Part of a small language model's weights: vocabulary 8192.
MLP neurons of a small language model. Each row is named by its layer, matrix (up: input weights) and neuron, and shows model dimensions 48-175. Each number is 128 + 32 x the weight over its row's rms, rounded and kept within 0 to 255. Numbers have three digits each.
After each neuron's rows, "fires on" lists the tokens most often at its 100 highest values on Wikipedia text that the model never trained on.

L4.up603:160187090113096105112145102115045157152090129105198102100130051118145113138139184160142152139116094214167169097152119130157130145095184105141134119127162131123083100151168155124127093099146152149118168127120153157062117134124158150110104084078140122214125121117085160085187140217128179102083058123170161129108136106137155108133095119106111155123113166141124085098208171115139181058098
fires on: ";", " |"

L11.up726:177153174119081110113070100115137132108106118153171172131099175120063165119151048144161125157104184109142184129145122164076094152078054170123051144130134124172133153147079146121104125111154098181108163103102095147120117128142119135102114129142124103110134104132124076130164065149133187060151087161151119162168129125084100124194128132075143090116130094109115066160152134124109154131125
fires on: " from", "-", " z", " every"

L8.up249:136174121135170110051200066135095171150089164069119153106113087106031148152173120115123147099140119137137134134201119131115179185135158084149074131138117155094147152132109152135165072144123108122118111125080149145096120186180080158117181131120176130110124168127131123168159177169103150109107084100153133161155111058110114139145148145131128147156170149126093142165152147107086121077098
fires on: " |", ":", " \"", " ESP", "00", " FRA"

L11.up723:146109144048149182148110097137126166155105177108144195095076134154067051178116075112133057107138101111123121107111165157134080152140052167122114141136191122105087137158129063102148169094138147094151130119166112123072086150157188155134181088080061102158127124143140151151207065101108131084090182134141130127224151154064160143128143119126111140144143137146117140104083143135126166128121
fires on: ")", "born", "\"", " such", ",", "er"

L5.up451:183183118157150075181170129123104192076099108124151169114057165147144123097144160123136188091093137140134138111108170083146122115114117177146157126130115104113110165139129170067083137151137116100092105127152111133105165143106104108165145141138085159140093120126120152074149160156137226141114110106121132121144111079142049111098120103119099086093095144097165142099128145120140109135092
fires on: " A", " National", " Science", "eth", " second"

L2.up122:086185137144108165122174093139112149091118110150191112166102173176170210085128171148029134189119106135087090148142176138133211113117134134100133150155117149144154135136167114062155154110133130103131114113082168108112163127131125146137107191098140173127093101144094156126120084110125128150043088140196140134118157118094111145111114161155099135139132150085137114155145184125119108159181
fires on: " ="

L5.up52:159142125135089108132115148088076082132064097134104132165077133086153105112138109137218201132137082123163123183133112140053090130140145166175127150115170143130110176133087149138112131156104180120149126132149172154126127131123137104121114065142131115085123183179088165101115154169180116163119135133216129112149152147157103103122153179119147104102078148125118128166116092125115079106114
fires on: "s", " New"

L11.up397:111142098113079132119119119115126133146135145146121158111141162201101155132169110147150110148121124152145114136070102120170124137123141111140164077114172122148094145113110195098170080058145133152158145084102125092087124119154115136078163120160136128123169072124063084083131154095113121143120135126165129071146103161188110149161139099137071167141152161144152109159091163132141117110090
fires on: "=", " su", " wa"

L10.up237:155122140085118084116133118121106135179111137152164175126144206125096110157133147098138117143081094142171142168161136156119140150080123150095139074101143057138134153217123132137196136177150108104160114099156129069131070119129122111112152101106153092152211112132124159086186168080169131141126178137088123118106090102085137092177169126116107178123076155131044111146156153127134098132175
fires on: " of", " for"

L6.up739:146111118060160139132045045134083149166110134142120217111162127150115048152169150147161173117145124138115116211149169138117142132102093129100138143157159120125113111102093112149161106162127104115174154079137063123118122160141161147108158111069087109122063142058135156089166111099137168107143173131141153166178140128095105049138171151149116109162150139105120082134156099148181124088143
fires on: " of", ")", ",", " (", "+", "−"

L3.up298:129154074135135114060132082123116131139096118090186158102114137146167148147171193145153188132128086105174139109126123114128151149097165082123162099147162104102119091136085112158172103141075126152111122129154130109105069130131208116123114147117110150166132131139042192135170134178090141146125094150163171139105064109159166126116083173129157117157129187094122100079186148129171112096100
fires on: " |", ".", "|", ";", "°", ":"

L5.up891:165148127123183086151139156110120131165122151114128121117143182092092104149146145189149188060128127125174112086143115114142120102106117153136157141115167110090161129147099103118156120096140123176126107156226091093089111090122198110083121117129123158134121118083174106136146132119104156131146087130186145138176079129196087137095112109088158127176127190131084091072110130199115109116113
fires on: " 16", " students", " 17", " 9", " workers", " 12"

L11.up542:120170122098146108160088078122090126126103102109147075137150145155108094168214193084149126096126104136165110170130162144179124138112111081128140113125143136110077070133089130135114087079105103129181065155198124090094120151156159182055115124153142097133130105154124177115139104171114160140094089148116154166178153135153163111074094097140065112100180143143061102086131136110165116127120
fires on: " years", " \"", " '", "-", " year", " career"

L8.up702:067205144098193125112167123157134089074072165154100133140121053144129103134112046170155177081072039114120175143117148160156103093110134147168102152102129118166107153155136094165134128116104141139120142105108174129075136128138083184095143117105137119173094142118138099122149131149154134136065131131072100140114102150150084139136113127142124108137208160133124120107140088102157143170119
fires on: " not", " born", " was", " been", " of"

L2.up285:130180124171124143075144121128104185160151150129113063101127153129132198145142117105162120087103120237178121072138102167126100151111135113080149119131097129079106117109071142140142110124131124154149092126219164157062145106122150134106106124127116164154093141147097105121192135158156124108186147171124179137087125142093165096121126139140133106098114151150092087138148185112143142142092
fires on: ".", "\n "

L7.up274:104167131102144176126172117157136130133143164115132071190092060090125091079199199105117117162123063148148131146099144096135159176114130135162110170131127092105117113203146116130151116031114133116124089140186135189081126141135104181167188064146137087105098114121149140108179141197147118072079092191085086176126110116129138089075094137074155109120144143126106146099172182101088048117152
fires on: " a", " served", "year", " degree", " received", " graduated"

L7.up702:079196080123179098054119102111096137102119196145184135104128099162146104138161108140204061089116144122153143144124115124116124171135126116153115051121121122141096106111151219126181089092123193137052126093094100108114162096134169085119107133115171155173183110114146145155171120155117116103108051126113108140128082106146128154131167150146198188176126092109137101122137114134165182133123
fires on: "\n", "\n\n"

L3.up558:086193084085179096118106125188094174132149147147141109111123140121108135114101140136130040124152139163134109113098096156136112168066180160077149168178150060132117090103115123159164135152122125198097123135106204178086061128137170054109130131099066118227113084179047115083174156103139150070138133123125152146133146155124086191117124118134162051120119126139088120070140149134181152150120
fires on: ".", ")", " and", " were", " can", " are"

L4.up161:176188145128131150067175126080087135208126135101166080098106165183113150132176090169119197145143141152146183099126145105105182200153131121128108117138122149110172122084125181137140091136087123127069159112128098143121156110120131151112121110077149146177109134137118167160119158138057160116160072120160170255146110097143145121162086112176124066159196155087117094111139127143140138080083
fires on: " |", "|", ";"

L5.up411:189118088147155105108126151108136152089096085076150134145164158076097152131161130094115088133176151087165096108118073147143163124111111152137184124093137037132107061135127115091167114064085131153135136105190115093139098129110198138118143123174123115121135084106135123121102106196123169165111096167136193123138082093192145113103096116092085133164167106128041132116108151131061152093138
fires on: "-", "H", " 17"

L5.up212:236148143185161145127166128145055160129160114112174185175120098159096127067109109185163158159136143119174127140061102125155115127105084111146148122109084142106181152169079116109110102065109141144106057083146128195115189118131141207178123145133097113143092105095133157130151124137065159109117159142156148170143110112181081174113163140093095090160111124114156128102139096154106149094076
fires on: " A", " National", " One", " one", " International"

L3.up202:100234080099137121113111149148116111128110132077130121053142102154106085169139141136098151107100113093129145181084112117125103176157128152142173104141151108094106106069115111103103158097122151151140126132137111177059070082125145095118114070102137095164147115111139125191146165145145137194138155178114144125129128141129086093087146113152139091186096119067172071098132077123179174118125
fires on: "="

L8.up430:109153131137165146159125155120113081102115107119146151117098066138155119140132161167115074140156109158142123133116084178068104092126146122178114144111173140110150103114164173199179122166129137165095136142178103143107092088157079136135149137091119056235103143182068111170124070141187141092091143131134176120173145135096172106096108109146128077133137149129046142100126155125121107080087
fires on: "-", "\n\n", "ed", "–", ")"

L4.up57:100136126218100142103126162184154135144130180104148062078172089108124166102132080115186114094100131209144156136135121130165140132147125127095148093120165138139141136108147157154139080143113131160186105086146152127117160163158213103131131107073134123165137118141085120132149171133130086130108120158126129116125094060140110045193095163110119168115130203098167131143115147081162147134117
fires on: "=", "\n", "|", " |"

L5.up191:206182157114120194109211133131130112099151117133120109095095063180075181116173145127106165168131156175131136153131156109134121157174124106171116087128099185102146087175075168163139106111106154159082154131131145162113163092167093153095109145078115115142174135089175132140147143123111106074098071116118088127147104125118136197136095141123156119105131156126079110074124168161098164108103
fires on: " is", " be", " not", " a", " are", " an"

L8.up402:190164095206145145087116124115124106113133136141139123107108122160086095202122088092176134091135138130121141090104146188116067133077162084162126074103209128099139125133146237135132124083087225098079104151129137134073177123096099112113086137081118127149156134116119169180161147145098145164118106137140128131098133131086144146147077136064163138152094095090123059118152124186096122121065
fires on: "\n\n", "\n"

L3.up320:126142124141054072147149112092105096167071146115075153126116131134133150162162156174160150165123116020176162095132099100142124100151175125170117137209131160105100152134088120158144160185109118162151144147126125088113076109116178150146051050069141127113171103151060151125125103197185060105160123181167115103120089135171133186120097150117159139135117117109118134121154101129126139096119
fires on: "s"

L2.up102:123139081117135138077140110160115175145157113073182117113112125151134136107181151133161143085112108095179164076166096090127140160133106124129166072112175113158144098134130164137167041130073181095087091081102119130108125138147115129129131123120160153141073129121126169189148156161093146127113083123151127155082063091153140147102093164117119140157153197098095087113200157154145110121102
fires on: " |", " 7", " 0", " 4", " 10"

L2.up772:131150141115176126084125099099108103109099132133121203152148133121198096103084125099121149104106128098087125195138148137155082124152159151219131070150146071084109189106136094107136129160135104145119091099105126119120114133172030109102154107124186130111158157166094109137143122160103108111129072091131146120101117106177140135151107130105149131160124098084185118145188165125120204109172
fires on: "-", "\n\n", "with"

L6.up130:119125109133061138128124132140162172110122078106146144071126099121126105125192035103082191128098075172111137191101136153135142126073137133093135138121105075074111078174210118134172132107194129135178182077187097144078136097107181133147144107114143078143120192127161123059176093170136127184111137089129120115171104135147136060122139138087147106176168136098132122123183184129155132107139
fires on: " of", "ous", "ing", " During", " after", " After"

L2.up476:049145163146114137131160068129138111187186150084115159142119163153085121190230175094128119116166091069236134126162157104184133145142085157100118122120144124159133131165127164135112178089106093120108132164125087159116168124098153090148050082057127129162095138107075146142114090147154078161139065157103099125104115098121184121113165129111117112105119172118117132137151151159053118081113
fires on: "s", "ion", "ions", ":", "ations"

L4.up140:138155121166171040147133153155135055132000126124116107086112112156121142138206142167158153096086147116139117146144101148108123150122168132105143108136179102085105122173143116112128148089096150112163133078140135083120151134132139124171092133119057094107166141146182206150125061153150143176131175086083127082105099157144140146116128148159136102188093118122107111107169103117146171125082
fires on: " a", " his", " an"

L6.up814:104137111105113110123062130102086150130107125122167193120111142122142179131123101097255112121125125110173091147080121101197143098099129174132173181182164152121139169097185158138115138125100169108172141121153165132110103098147148115148098064098123062108125113162128120150111118150145146125164136169125138090096046131146162074142111144133155137175114122112134107132230117132103043103109
fires on: " also", "ly", "n", "s"

L2.up552:093164048128129140079114085146124178069110075142104168113071105123125103196125171110078122071157123155132106095103132151175133166140155093126119114131104132105165155155158150151163131107100132090093160125147089096077093123136170130111168143138111114165061137175155156177180139118149053133122076138125199177119112137075084169105144138147124131177197123129242057106145120145167102137162
fires on: " |", ","

L6.up524:152135073189170219089185103105153074161120134094111149129098106130162047164136122152169120155070143158174148134096195152142104097148157091102102127136182127091127161110137109182100087158159130118150114127102158151094098193169103161119126127096080090096084182085122139181149125146099190141140114096115159129114113143133151151184164158118167096101153148074167171115118088117082168115115
fires on: " an", "="

L4.up607:108139154169092131129147133103183158145149101092152135116079124130152154166185127146105130165134156088117128156089135100146121110139100131088149098157113117201119114172114047132203104164118104125115142099106086129132129091155157093185101086099120146202163176131048089156106069139117126149141128216133082126145077130172087099126132111179178199106081140149123140072156108130114109103082
fires on: "d", "ed", "s"

L7.up310:095110100133086147135042156144098136087083184124114161070070193167129137174136104145183134130109127109120146142133133197086172118119074137119123144141160171049141147144080150148154119096142076187105082127177130137129114105137099118155155134096157101125071126123138143136146015081181151156123192160088100158137087132135151130158058138125156090122168184089097139126149088175096119124163
fires on: "-", " with", " from", "ed", "ing", "'"

L2.up307:189130149077189152148158083153132137168064154154054132159067151121142123173130113084056112106125110078146232244161163148124137176124065134126120115131186126081141082130105119122157159088148086101129144138122114086136106131129136130101181167173185131112188167137137105094133143147166125111125094083104112208134116081131123120091122104154150087105165106115116170110104155125158131160077
fires on: " from", " of", " between", " ("

L10.up669:109087102148118129106155008134097117193159128165157124085184160156149077121126147151172156136104126141225124117177158175136107154124106082116131072079166092056166159147089135168169094165168131157091143110164167111116135133112141110122152163120144130127182137135136142089138086134138078095099119125141164111116097116134144203178157157070069113154150137075106114121153168216115162140112
fires on: " the", " \"", " of", " for"

L7.up187:120136085088226177122146045161102141109096178093129144080150150134153122122118150128135116109133133113110169158109092135117147158137202095172146113124137137100104111190125133179162068151149086113088128118150101103092144134147104129150156148111163165134168142170085108164185057100119116088137042151150128152098088093141090121119174158210102163123128166096135097089171151082195154116129
fires on: ",", ".", ":", "th"

L4.up102:092194117103205121098190145131097124090094172122139093147160086142136116103146141195168145176109124093126111127149119088133126163210120164152115166168136127131104113151100168169142103147157080150139105127123183212100110149139091129094192135083137104151163135119126122073161127176113125136109125053087112230106141101071136166093038154180158067197206128090132135109151148106142118127137
fires on: "born", " served", " born", " received"

L4.up794:136156099083108085143093164123096174135117144135118088145120095102159170175178119107095158164138162115120097144141121168147114116119090098100169145172160083104143121118136147137214118148079078151090126123171084134095149075167157110156074018108132136180139104102157127127134113154080188170145152160138156109148120085115127083156084136108097083141152106105011118153083109129113072116118
fires on: "-", "/", "ight", "ow"

L6.up477:139133154095133126143103111205145133167170074118104131056169119156166128141176095110125178125120144128160057172144169136111129142059142108163144131149124143104127128186089122185128129146179152125131145110083137123094157104125184097088102170090123066150122147128100158110114156151110145164134124124108125119198082131141174091154124137145151062054141138101117113080115134152154128126161
fires on: " of", " much", "ing", " view", " that"

L11.up424:155139138081202161086150099164183052112097111116120156095155129195095141086141138158149106109117093166127158106118195125125118113156119147155137090134092149110094109139143119185127156108132121141138152063077125167121113154127113183107137179093077105164067106121157176161196096191118092100141134142130125129139111147128101153140127204141179115129145151126147126162128115121137171142074
fires on: " an", " born", "ed"

L4.up822:159164152147129148043138107133124117145162139115198121103159123140145114078120143109243125122145109169141157160153159215119133148097111019134099116121189101118148101123101198097170094099154146121178080086114128128073151144113090117114106102100127108121148092134135134138147161186125098166093097112136155135137097101141140110165139130110110096175162156099170065090182114147107136132128
fires on: " \"", " The", "\n"

L3.up381:111199109121166118129146112150081171155176157127129062106112148130149132161157096071111081113139119186159107106135132151129093168109131116128146105148123118124127093111157118186184138128176110161100128111157153167075113125126208081125136083134116144206147129138058114077195124157141159062196101193122148133164115135120137084131122134128156138131116165137085085154126180099191113153141
fires on: ".", ",", ";"

L6.up558:174145123104153164104156127173133069077117168153134150150095124134143141164107177154146170101099120117127131120144084158121154089137139129124126112173127010119171070129132148163107111057161083085081152104093139166156162140131125144166100115119118131144112102142159094158168066139125142074185131101157145084157150127167166143082137147159112121150152143150177133107151117145105108093113
fires on: ":", "ed", "ly", " to", "es", "do"

L3.up867:164183095097151064167134157125141141139138175128129150111115048121073109168127123142138151109136103136155131106145110132127127123092143093173133102107126134098134158150121082134132142145151150172185110133121122086084120138143107132078101122111096116148218117128162084240176120212153127173067143121121173114049065116154118176088104179146124103181062157112129093043104099129172138075112
fires on: "="

L5.up559:210134064105197161149127123079046140091082076087134119126123061109129129143118153153107142095128122103142124119127113171141190188081163145181135101125120021142163082179110061171169118119091072195146128135114065049147113134124101127162112122126179114118130115125086120133149120162102075147107181150128168125124140139113128141137116138113132133185190127119126120073168145126089131127098
fires on: " m", " p", "-", "+", "H", "p"

L10.up633:144111118099107156117132095172174123080152122077145190107130080185118085142112192069141095164113133133124114074122142140181188090147178125144123117104136096128202132100152118054083139101117189116186134134126178122072121130123126149108164116128122107114156142127109180138144157161110118093063105137136123128139126105111130139094158158146133117106121135069125128105130109137174132115126
fires on: "ing", "t", "ng", "ting", "g", "st"

L11.up582:144179040124124165121115163094064153104089107107154066110097113106140116096190141153140154133115101189171100176069149129124165137119160121100147073123075129090050174127130119138127071158115077136199094144106136138081134169158130255142116073123103097145110130100118160129096103119096182128127163111114104111149151118152158111101138163103112139136108168096115051173086107089147087128116
fires on: " |", "|", "-", "\n", "–", " sq"

L4.up6:078127149065070162150159082093153163111105168118130089120165106169109075087145142133105114100072147119141142147107104139137082147118083104127099093118128156127111037126095189099167131059139156115109150130129121123113147110156176097164115086053134134109095120225071160148125115144108148078138120210099094095144123094102104085150123131115075163098131145134054150150161149142121168113149
fires on: ","

L8.up191:111123170078130134085154127148090063159093116106180180037130125158142114102100118158158138118130146093099118113113245127133123139173127079176111070104139176114122102234147146140137123101159100153082075117052107070119118144158139194108133164086145145065089114138124159161144098168105146149124117143160130159132151112097153128121102170150118145124143151143117134168108160133153138134182
fires on: ",", " September", "ed", "'", "pp"

L5.up320:080113125122100228162119103161165126103119096127156150095107079221102213082162170110184120183125112116167170152153160131143147124097202126158110124117083135133111140125093102117134112116131113104136099124109138109089102104138109114115104137145115112127173095128101116162182142153129151027027093133154089103098084136138125166148144103125131102111134143111175141100128114189071176074120
fires on: "s", "ing", "y", "t", "es"

L2.up888:133172145089178094131063112140105038128126173129176083127171088144158176077182183179163086133124123080148097136100140163095123076145150154117116116176191103168155072147121145113125138113030163143187155137161113090121114130116169153108127116118106106136056093138182211144127121135136168132138138170121144117096127143148099147113149137129139071172115120125097089171154149152127136151122
fires on: " a", " an"

L2.up33:110207139104084141100090119100135161141222171146149064121177124137054154128144123158114136118124118156122132098078114097132115124087140099103107129133122148083100085107131120102192112152142119103138114113150119129094109144133072119166114049156136133170072158174077088176189141124114106102137109189141168123000083116123136102115118126121100169145139144166136139159166141126116083130129
fires on: "\n\n", ",", " —", " loan"

L6.up398:141132103139176143135154133150110097108159122130132093122095073122102186120168177080143137143147144176089159076097082111124160190112068095136149107111091181143088109132133194131151110115121170122132137139114151143104156132140178184160100143074144115211110127161101145153115164086173146155107056150210166167095148140069046134105097140152096149115161114130070131123092140175130135135144
fires on: "=", " =", ")", "Species"

L11.up687:159138172115124083066075125094091142131158074143103158182139175148071107097148161108092104034172172151021127098135172083119153156101061084175105149158140155088179129137106104137114132108183156112153091127124129107133178155144098163075108100141143108118158108145142132145153100060092117095115106129116129161100149126127146075128127129100103110163120106132185099152134123133134083158097
fires on: "=", " time", " Un", "Un"

L10.up39:160145115107019126085132119099102108137143175109178104149097073157124149116115090187183111163117114126155133133108119165028137143065170047163125093143153157145111120155113149145185036139121124156125107156072142117142154193174139161143135116151099127104106111125066051170106119148084132139133147171080149138133090100097172121153141128192082181099162084126172138167120175114171098073100
fires on: ",", "\n", ":", "\n ", "=", "'"

L7.up199:092142050092067157122232078100061080130103077103141162102104063109129144082133113116185043146168106106111131099112159142190146118160132144133192086129170099123137105133159147122172123162158101174155100114101093091121137135140131161115107152203090109147101171106096168169187074097110150106091119137139097104138158146124136113135121113170127111147133189177124161074163100163127139078069
fires on: "s", "ing", " is", "d", " were", "ed"

L4.up28:086130121079091094177134055146066134170121127161144040142237070115149101057132121108146102144131106154152166143126151119139124134073208115071149117138101151120105114162092146126173080175133133148145130086150137155141125152119157119052054093106134127124153182159004107120178134125168140146117119165133119120117116132132122118086125113120128161127128115149132136114172170103125119130125
fires on: " |", ",", ";"

L7.up267:117124073123112119138089100070149086078147173090123086080179124160109139172141060128174158092083142142128107128169080119099192116167150171078077173134201090098145173121130179063111105103131151177153115115223171104131147141149142164124129091056124090148086126108155113094137154101134217071161151093093180134158154115141181148138090110101113113168134113125133122181129092129127155085154
fires on: "-", "ing", "er", "s", "ae"

L2.up42:139151161117059122109146119135191061116122122097160170080105112104189167167114139120158124123135114191157106084086115126097172079158090119160134141145123149149116104135097150153164160108140145139091176137071083120106153125132071081145048193132143142149081115128181068166126115138131111066127095144109123115173133119142181150124094106147127108179058130143171154092156113087101126137169
fires on: ":", "ense", "ia", "ama", "ov", "ed"

L4.up611:101190129157129137129190160078125156136176145138148043114155134096168158084143131083145125137130159192165179100111146066142146214145138058086172104132157085144116096145128144172169090100113149126146120095148102202081166120114138118102044106134096140162115123146042111126204147148139159100172125117119156144145118101178156090168105122154122154104115139136091060095162134109149145109089
fires on: " |", ";", "\n", "|"

L10.up860:160174102128095146111112100090141136141112138112170095131164164115106139096129163120168102123110138162143088136032165151131118141112146068128126141129086125127111086148193135087133134076084085206168109111135063118072143102157120171131168135086174159137105033102092134113133122115094204158136179170137181137130136074127148160070169100149097185106156086156115091140129169087170118106143
fires on: "-", " |", ";", " song", " singer"

L4.up26:149182069133133163095128139124126144170137097100194079125105078114107189175176183144184112149122118133133102111124142111142110135119208065191148117146100139114102133121142114123171094090077173154125129134120196104092159174141190161085114137123105129148126070129108149165167098208103133144075114110157174126058103119175158221089098170147130146124158163114106049071140096192174144091115
fires on: " |", "|"

L5.up783:188194058155172152079136109171092115147099107138144185116116106075121086126120177122142144128127139131126135117122198209136115179115167116193141132123134093042140158154096098174100135082097085105147119082134119150067125140140171186101247165165110108169088147143119120086182134158073165143166176095140175175110101128107097105122126209164134091181154088084156069062121158117132156126126
fires on: " of", " a", " (", " an"

L3.up631:106175069122139097129173150161084131181166166133122097126104132124109091153179149141095092160114098176179091160143068107131121138097109156094133109178164099090149073116119088141193132092148165173105155101167127162076126111101195100176139114162111102253114120124173155095224133183120158158108136117165154100154090134125155095096110116151147164168117174130053082082125204145208120113115
fires on: ".", ";", " |", " with", ",", "\""

L8.up312:147208128193088106089144106137123126141156093142195134142140105196071115157140098095167054127137144152139150131216157189131179158081163152154119090134189143128107118197098138103148105112109165124174103143129096132091147098147102116144089117059136133190160145152118150114126142123133130152078085126138148180110075140132179125159145059124089146133131120073099110095092088160099200142105
fires on: "\n\n", "\n"

L7.up126:154171106166093113133120123173096120143146102129147119119129094176089148145170113170189074180132087155154181171162116124140124142076144109134098092109152087103140109135167168102168106062160231127090119091141127131096160100109151099134116092090178096187170076109165128119158135205105090125082105166171151099121101145115177159175087101106136181153095147084127079111147141122153196088121
fires on: "\n", "\n\n"

L4.up429:148126130123148178157153156136160092135128168105129152114058147169138213144127089096097046146178160135184131124098156106140150097138127079077111137137086139166169136166092090099150121091143187058139143135122144136163160137108107115181184085144126160133112096132110088108116098133166126154104127114171134152100169065181136118175117137167117115135136137050120077066068122146105157155164
fires on: " =", ":", "esh"

L7.up445:117130134120113125100158131087130140139122155118130067131117123115127126081102163151216156119135095115144173103154096141091148167088117093188156162150189142104094094096114136127204078148113169250172139116092114158112176123133196172127094146091103102156115115176113111126195171223119132113125087138119164152112094076136149143133140186164185146132071155139140126078177157123155111088127
fires on: "|", " |"

L11.up562:111145108095152158150149066134089166101130137152150117050131095149124156137129139131118113099053135143131110115180110245141110150133125116141089139161099076105138129179132130090191092094143111135137130123111089142128108153138103151054118164132080154208137170085111077132201138142105152079053082105101123202121084127131193163077144138121127167138156115131073155115170160164132159123134
fires on: "–", ".", " July", "|", "ust", ","

L4.up524:135168113151138091161102081150123090137156109107142208107170129106142080167102158182116127106126134145115167180144119148153111099187192162169125093126128115024131158140124100118118121144171100170069093106113161111107103150175018184083150098162139136146149137125105094140185112127138217087110081101139165118087073131159148135081139144065133076148070186155175164081126123113129132106127
fires on: "\n\n", "-", "."

L7.up344:146158117103130099113157120121129125126154121148189170102101157138108135155168140142232140129187141093144130108125136109169103163112091098157170066105193128114082103087146171145146135125096236130118095123111143077098104109110178105089121145112099150133110100141118134133187151204137087077117112153143148180156102120100099154144130145096132174134164147080100071101109091212114130128068
fires on: "d", "\n", " 6", " founded"

L7.up469:095153125132146174086113096122101130146157126124116126091083072160137153189061199117158083128143126144078158139154102179142120108191131136128117143172088167080153099157172129095115101104170112176132145159144114072081111128158111155067190140122153110196104157181118110170135121115175151105133082089099141172072098132123125152111173158143134091107161193129094101085127137155175120090171
fires on: ")", ".", " |", " –", ","

L7.up738:124180071122130091102175138114059163134177073134154102154086107114100136161209147124158134107159100201175194134158159143160120184134180071136134080154088120092092109131141140154166096104119160156084099117103145113049181156129170109098167088143135142167164075143087146154194112167119097062130144135170145150118129137185129166092123114140099171128136177133055057118108150156164140110099
fires on: " |", "|"

L2.up274:126187115162094148092148146131176112174142218122168120124157134138122182119157097084122147206144089182147116148091164157107124116063084161056117130098134148119154104121151109122154113142083143140090160148135114119147174101110144114133121103131095097153129129132071138131131103107166090108141153149135127036035135104164136039123143137134126125147177124138108131129104168094130102117089
fires on: ",", "\n\n", " singer"

L8.up561:139134148102060178096186130133147142203122110122087136082108098174048142144145147120110111141101089140113154140151136108169058120173133169150127111181156123124091078158126123137196129163071153139169119152119126112089150131133086144125134105127118125106128145101114090182180122141060104072097126093133114122157113126151130162167141142142178155100098181137133147096122136177118183108072
fires on: "d", "ed", "es", "s"

L6.up870:170134097147113137158099083120066064181151130125131145113071120116155161184141167123146117131144167158156159108180123143117114147169115117107163145176086110028163143162113203128097133178103123161051121175146138068137172167138164128062101155123099089144155113086109136164142106134151126079073101155151196126104127133155174156087101128140126067072096151113103091083082155124140128095111
fires on: " to", " |", ")", ";"